config.yaml
n_layer: 14
n_head: 6
d_mlp: 1536
norm_eps: 1e-05
attn_scale: 0.102
init_std_down: 0.0
optimizer: "adamw"
final_lr_fraction: 0.1
train_tokens: 1312000000
MLP neurons of a small language model. Each row is named by its layer, matrix (gate and up: input weights) and neuron, and shows model dimensions 384-479. Each number is 50 + 12 x the weight over its row's rms, rounded and kept within 0 to 99. A neuron's up and down rows have the sign that makes its largest values positive.
After each neuron's rows, "fires on" lists the tokens most often at its 100 highest values on Wikipedia text that the model never trained on.

L8.gate1488:52 59 49 43 62 40 49 29 57 35 57 24 60 51 52 39 25 50 61 43 46 38 41 43 51 52 59 49 56 54 45 36 49 50 56 67 44 43 63 57 55 41 65 46 35 65 33 55 52 50 47 61 55 34 70 39 57 60 73 66 57 43 51 28 43 58 55 44 77 61 46 52 34 28 42 48 67 42 59 62 66 45 37 69 38 73 67 30 64 45 32 59 29 57 53 59
L8.up1488:46 51 39 54 43 39 65 55 41 46 50 46 68 52 45 35 56 50 56 54 54 37 39 42 44 58 54 38 37 57 41 46 31 47 46 71 27 41 53 62 54 44 77 43 31 43 43 67 53 73 76 60 55 33 65 31 63 33 45 48 57 53 54 54 42 40 68 33 50 17 52 51 36 33 19 56 50 50 80 53 57 51 64 69 29 53 67 44 53 53 33 54 46 48 35 84
fires on: " is", " was", " in", " the", " on", " of"

L11.gate160:53 64 44 42 27 41 44 32 47 48 49 38 60 50 52 50 50 36 42 39 42 51 45 44 33 52 61 63 35 64 34 48 49 69 62 54 49 52 53 42 56 55 38 56 40 36 33 57 55 47 29 65 56 59 62 45 36 40 42 37 37 57 29 51 57 58 48 39 49 55 38 46 29 59 65 50 43 52 48 39 59 67 58 24 51 68 45 78 59 56 37 52 41 58 34 61
L11.up160:34 59 57 26 42 33 56 42 84 52 48 35 57 49 48 40 63 32 46 37 41 39 46 68 28 46 40 28 36 45 36 64 48 51 56 59 41 55 58 38 46 49 51 44 34 42 59 35 48 49 36 44 49 48 47 69 54 47 45 41 42 48 54 42 59 53 36 43 55 61 49 56 62 51 59 41 25 17 50 57 51 56 67 36 38 61 70 40 60 44 51 29 66 56 43 58
fires on: " ", "–", "19", "20", ".", " the"

L8.gate162:56 47 76 35 62 29 45 53 47 48 63 52 22 43 33 40 68 46 53 51 35 55 33 61 52 31 81 68 59 60 68 50 48 45 61 31 28 59 49 37 51 52 41 64 35 67 62 52 59 51 11 41 47 48 62 59 69 52 53 63 36 60 57 52 59 59 14 47 53 41 66 41 54 48 69 46 64 74 44 50 24 60 58 58 39 47 59 47 64 47 49 48 44 55 53 25
L8.up162:42 30 60 70 60 45 28 42 35 43 40 66 47 63 57 33 57 54 48 65 40 48 45 66 43 41 29 53 76 63 47 44 54 66 58 53 37 64 62 33 41 57 47 49 61 48 69 39 36 70 43 68 48 59 44 66 59 54 57 74 62 53 56 56 57 26 31 46 57 44 73 26 50 55 46 72 36 58 54 49 56 52 65 57 58 58 50 48 54 44 71 62 34 31 45 47
fires on: " in", " from", " of", " across", " on"

L8.gate198:52 24 42 41 39 60 63 55 49 43 35 53 50 65 38 34 34 53 59 36 37 37 76 50 49 60 59 58 48 47 64 55 45 53 49 43 27 49 58 60 50 49 48 47 53 55 51 50 53 32 64 35 38 40 68 54 68 48 64 60 64 64 62 67 55 66 51 61 61 57 69 51 68 43 51 38 48 49 58 66 47 31 59 70 57 43 79 26 47 54 46 33 47 79 71 45
L8.up198:50 63 49 29 61 40 62 68 56 44 36 45 35 61 50 37 51 33 24 40 55 51 47 48 69 41 37 54 57 57 60 61 75 58 46 51 56 63 54 60 39 43 63 51 35 57 55 71 57 38 43 60 51 50 47 37 63 81 54 40 52 46 49 58 48 38 42 57 61 43 49 27 50 50 41 32 39 57 48 37 27 43 41 28 35 70 53 29 38 42 30 58 65 52 45 37
fires on: " the", " in", " to", " of"

L11.gate669:62 33 45 19 55 66 38 52 47 36 64 30 60 65 26 55 34 46 59 51 36 48 43 56 30 54 64 40 45 48 54 48 42 45 73 45 60 56 53 49 43 40 54 45 39 60 39 38 55 47 44 32 67 61 60 51 62 50 72 63 39 59 81 36 48 26 51 52 44 58 60 51 40 22 45 55 44 53 51 49 68 61 58 42 29 54 28 50 49 66 42 41 42 55 67 41
L11.up669:36 48 52 43 64 33 59 50 51 44 39 62 71 98 27 58 64 77 47 57 49 59 39 41 57 52 49 30 29 81 38 66 64 48 46 57 43 45 61 48 41 82 63 50 51 42 68 41 47 29 38 54 40 48 54 22 28 37 51 50 63 47 52 66 41 49 51 46 48 34 53 17 58 17 37 56 30 76 60 35 77 42 48 29 52 55 56 68 61 56 44 42 63 36 57 50
fires on: " in", " as", " to", " on", " an", " under"

L10.gate837:63 27 53 38 49 43 49 60 64 59 59 35 54 65 47 60 51 50 35 48 30 50 59 47 32 45 64 44 45 34 62 56 56 73 81 55 44 64 56 48 29 66 46 47 29 69 52 70 41 47 49 57 68 48 49 51 56 54 55 47 67 58 55 54 45 54 39 61 78 41 46 40 40 36 71 45 61 61 32 59 35 56 55 67 72 74 35 48 55 37 44 45 59 27 69 38
L10.up837:53 62 44 55 53 39 49 45 23 35 50 35 63 36 51 46 39 49 37 35 40 39 63 61 40 42 51 45 61 43 41 50 64 74 75 36 58 40 41 61 54 58 53 38 52 61 50 77 69 51 41 62 60 42 64 35 63 86 53 40 42 55 48 48 45 51 39 58 52 65 56 40 33 58 54 52 72 49 75 58 64 56 46 56 31 52 42 38 66 72 55 35 48 46 78 60
fires on: " was", ".", " as", " is"

L8.gate520:57 47 51 42 35 51 59 50 50 31 47 51 46 56 40 55 58 58 46 41 48 49 39 54 58 55 60 48 37 56 60 46 44 47 50 46 69 49 62 28 45 57 51 54 44 67 49 54 51 49 39 53 46 63 63 39 50 46 32 77 42 54 40 55 71 44 72 46 45 30 47 45 53 30 31 44 42 66 40 49 55 52 54 49 44 77 36 47 52 32 49 35 47 59 47 45
L8.up520:46 59 53 40 60 51 62 48 45 60 43 44 41 32 60 40 64 30 66 58 49 64 57 51 63 58 55 44 32 37 44 53 67 67 58 77 73 64 31 45 57 60 71 52 47 57 53 57 47 46 59 43 55 51 53 44 48 50 63 62 54 60 52 51 65 51 54 53 37 66 45 27 43 55 37 42 24 47 76 35 56 65 60 48 35 62 45 41 45 48 40 54 43 42 70 44
fires on: " on", " for", " to", " On"

L4.gate557:63 49 42 58 51 48 73 41 42 55 38 56 44 48 48 40 53 53 53 43 50 30 53 32 50 56 36 33 47 44 58 29 63 56 59 18 41 84 52 49 55 43 48 36 51 51 51 58 47 60 54 49 42 55 64 49 32 52 48 50 63 39 62 35 45 50 37 55 32 69 60 49 53 51 47 65 59 75 44 48 48 54 51 49 27 53 53 48 52 51 38 36 61 62 37 56
L4.up557:38 57 59 41 55 49 55 35 44 43 62 46 58 31 39 29 68 49 50 59 28 57 61 58 72 42 45 28 42 58 47 65 53 54 41 55 50 44 60 16 57 52 64 68 44 53 76 56 75 37 55 76 53 57 59 49 56 52 56 59 59 35 52 62 73 44 53 45 53 65 45 26 72 46 60 48 47 55 61 42 41 68 52 51 58 79 43 42 55 49 21 76 74 54 59 32
fires on: " in", " for", " out", " to", " under", " at"

L8.gate458:53 43 83 38 49 56 57 38 53 27 49 44 18 50 37 48 61 47 33 49 53 46 36 70 48 44 67 48 70 28 70 29 53 54 44 41 57 58 52 52 68 45 39 50 62 67 73 58 45 45 39 42 45 56 66 49 70 70 64 68 57 63 45 35 42 50 36 35 47 51 55 49 61 36 58 39 45 38 54 37 53 53 53 37 47 54 62 60 51 42 57 57 61 63 64 44
L8.up458:37 36 49 42 26 57 40 44 53 44 50 36 32 68 43 33 35 42 59 42 57 41 42 49 52 49 82 57 77 59 61 38 46 64 65 44 46 51 59 43 53 54 50 41 58 59 51 57 35 51 60 27 48 35 45 61 41 38 50 80 50 59 43 47 54 57 59 46 63 39 42 50 53 36 35 49 28 39 56 61 49 78 65 32 38 48 56 60 44 43 53 54 54 66 33 55
fires on: " at", " of", " to", " the", " in", " and"

L8.gate53:45 63 40 38 40 58 32 47 83 60 47 39 30 40 69 53 28 46 46 54 42 58 53 34 41 56 66 63 33 57 59 56 53 59 69 48 44 50 59 36 68 50 55 50 53 40 37 61 57 31 44 38 56 46 45 37 41 60 59 60 53 60 58 42 61 67 61 31 44 64 17 59 45 41 21 39 48 54 32 51 68 52 25 54 53 72 66 69 50 46 75 62 35 49 52 42
L8.up53:28 57 60 45 63 58 77 43 46 59 61 44 44 45 45 72 52 60 49 54 54 40 63 15 54 73 46 74 54 51 65 69 33 33 67 61 60 43 41 48 42 44 47 54 28 65 40 49 48 54 22 51 52 32 56 60 47 52 45 37 41 60 52 26 60 41 48 26 29 55 49 73 65 47 40 55 69 35 42 22 66 42 71 37 36 60 59 30 58 41 45 34 58 38 62 63
fires on: "l", " by", " and", " so", " l", " Re"

L8.gate179:59 46 57 70 37 58 56 58 65 49 47 45 38 59 46 42 42 46 73 45 73 59 44 55 59 34 57 40 47 77 45 48 48 71 46 57 51 40 53 45 39 48 45 40 43 51 62 54 54 44 39 64 38 63 36 38 59 45 62 57 73 50 65 33 50 60 47 41 49 53 54 44 45 42 45 46 50 30 55 54 69 35 58 43 60 50 61 71 48 55 53 52 49 46 44 74
L8.up179:70 66 52 56 59 48 39 32 52 67 66 35 53 56 56 59 56 43 55 36 49 35 34 50 65 56 61 31 37 47 45 69 73 59 54 44 62 51 34 54 46 46 53 45 47 39 41 43 40 43 63 43 58 45 45 34 60 38 45 56 51 40 55 54 35 71 67 50 59 43 56 48 51 49 57 50 39 74 41 44 55 74 59 50 48 46 34 54 47 39 48 45 76 52 69 44
fires on: ",", " and", " |", ";"

L8.gate76:56 33 57 45 45 53 61 46 59 42 47 33 58 35 59 70 43 54 52 57 70 53 44 53 49 42 43 43 66 40 55 40 53 55 72 42 78 50 59 53 42 42 44 41 50 50 55 57 66 41 46 30 51 48 69 61 65 34 67 46 55 34 37 50 50 40 43 48 50 53 53 55 21 51 21 48 61 34 49 53 72 39 51 57 55 43 71 58 61 44 67 31 57 53 63 79
L8.up76:43 51 52 43 46 63 52 47 60 48 55 28 46 31 69 46 46 43 62 46 34 59 39 44 55 44 60 56 23 58 51 54 38 46 66 48 50 61 48 63 44 25 63 39 36 50 52 48 39 58 58 22 41 42 39 44 61 52 41 56 44 47 36 52 34 55 75 57 49 55 46 80 33 49 42 72 77 61 53 57 47 62 60 49 44 35 63 63 46 38 48 62 45 53 41 58
fires on: "|", ";", " and", "18", "19", ")"

L8.gate1350:29 44 59 59 43 37 60 41 43 61 46 39 48 63 47 61 71 51 68 42 50 45 44 40 54 33 50 48 65 63 54 58 50 64 51 59 45 60 55 54 32 53 47 25 34 63 46 70 45 72 52 50 47 54 65 40 53 72 46 42 35 45 54 68 43 55 57 51 50 66 64 56 63 40 64 41 48 78 70 44 58 52 49 45 27 43 49 40 41 47 35 35 32 55 71 37
L8.up1350:46 22 58 53 35 50 59 30 32 55 49 39 51 39 47 52 60 45 38 35 29 39 52 41 74 45 59 34 50 70 67 51 65 46 60 31 53 52 78 39 35 31 37 45 45 45 50 51 40 41 52 36 41 47 79 25 53 47 42 80 56 58 27 78 39 56 49 50 66 60 41 53 55 40 72 37 56 78 62 37 45 56 89 36 57 38 32 50 50 45 40 41 52 46 65 35
fires on: " to", " in", " at", " from", " of", " between"

L10.gate786:47 50 65 27 37 46 62 48 69 50 68 39 70 49 56 67 64 75 42 48 14 64 54 37 46 36 51 42 45 65 43 55 41 53 69 52 61 45 59 51 76 61 68 58 72 39 39 65 44 34 44 45 77 67 66 40 36 40 54 54 43 55 57 43 39 48 64 59 69 51 33 32 39 33 56 71 36 61 50 41 63 33 57 39 60 36 42 39 70 49 36 55 71 36 46 32
L10.up786:19 73 32 53 68 63 60 65 46 51 59 37 73 51 67 43 49 40 60 33 30 51 65 30 29 68 46 54 39 60 61 51 51 53 55 53 48 44 66 77 45 45 30 66 59 57 52 50 55 66 48 83 60 56 77 46 76 57 51 46 58 55 45 33 40 50 34 24 60 46 66 48 79 55 48 76 45 62 56 56 41 48 38 56 55 41 51 22 61 51 54 44 49 49 63 39
fires on: " was", " as", " under", " became", " made"

L8.gate148:46 63 50 57 52 49 46 42 70 45 61 37 38 52 57 50 56 61 75 53 63 44 56 35 62 30 68 50 50 25 71 28 67 57 67 64 85 42 43 20 63 34 57 74 49 52 54 51 59 55 56 42 33 56 40 49 38 58 48 56 43 35 56 54 63 27 45 52 87 53 36 56 43 56 60 46 52 54 25 68 60 47 47 48 39 52 50 60 48 47 47 24 52 44 46 46
L8.up148:34 65 35 57 51 58 59 68 60 59 60 24 35 53 57 54 62 56 44 42 25 25 60 62 52 67 67 35 51 54 52 74 54 51 39 42 38 38 94 41 63 42 61 33 45 45 64 35 67 40 56 77 61 40 65 47 84 43 58 52 50 45 48 34 54 31 57 36 63 41 37 38 53 36 49 47 22 53 41 44 38 50 63 39 57 70 50 32 39 64 54 63 57 38 35 43
fires on: " the", " |\n", " to", " |", " in", "\n"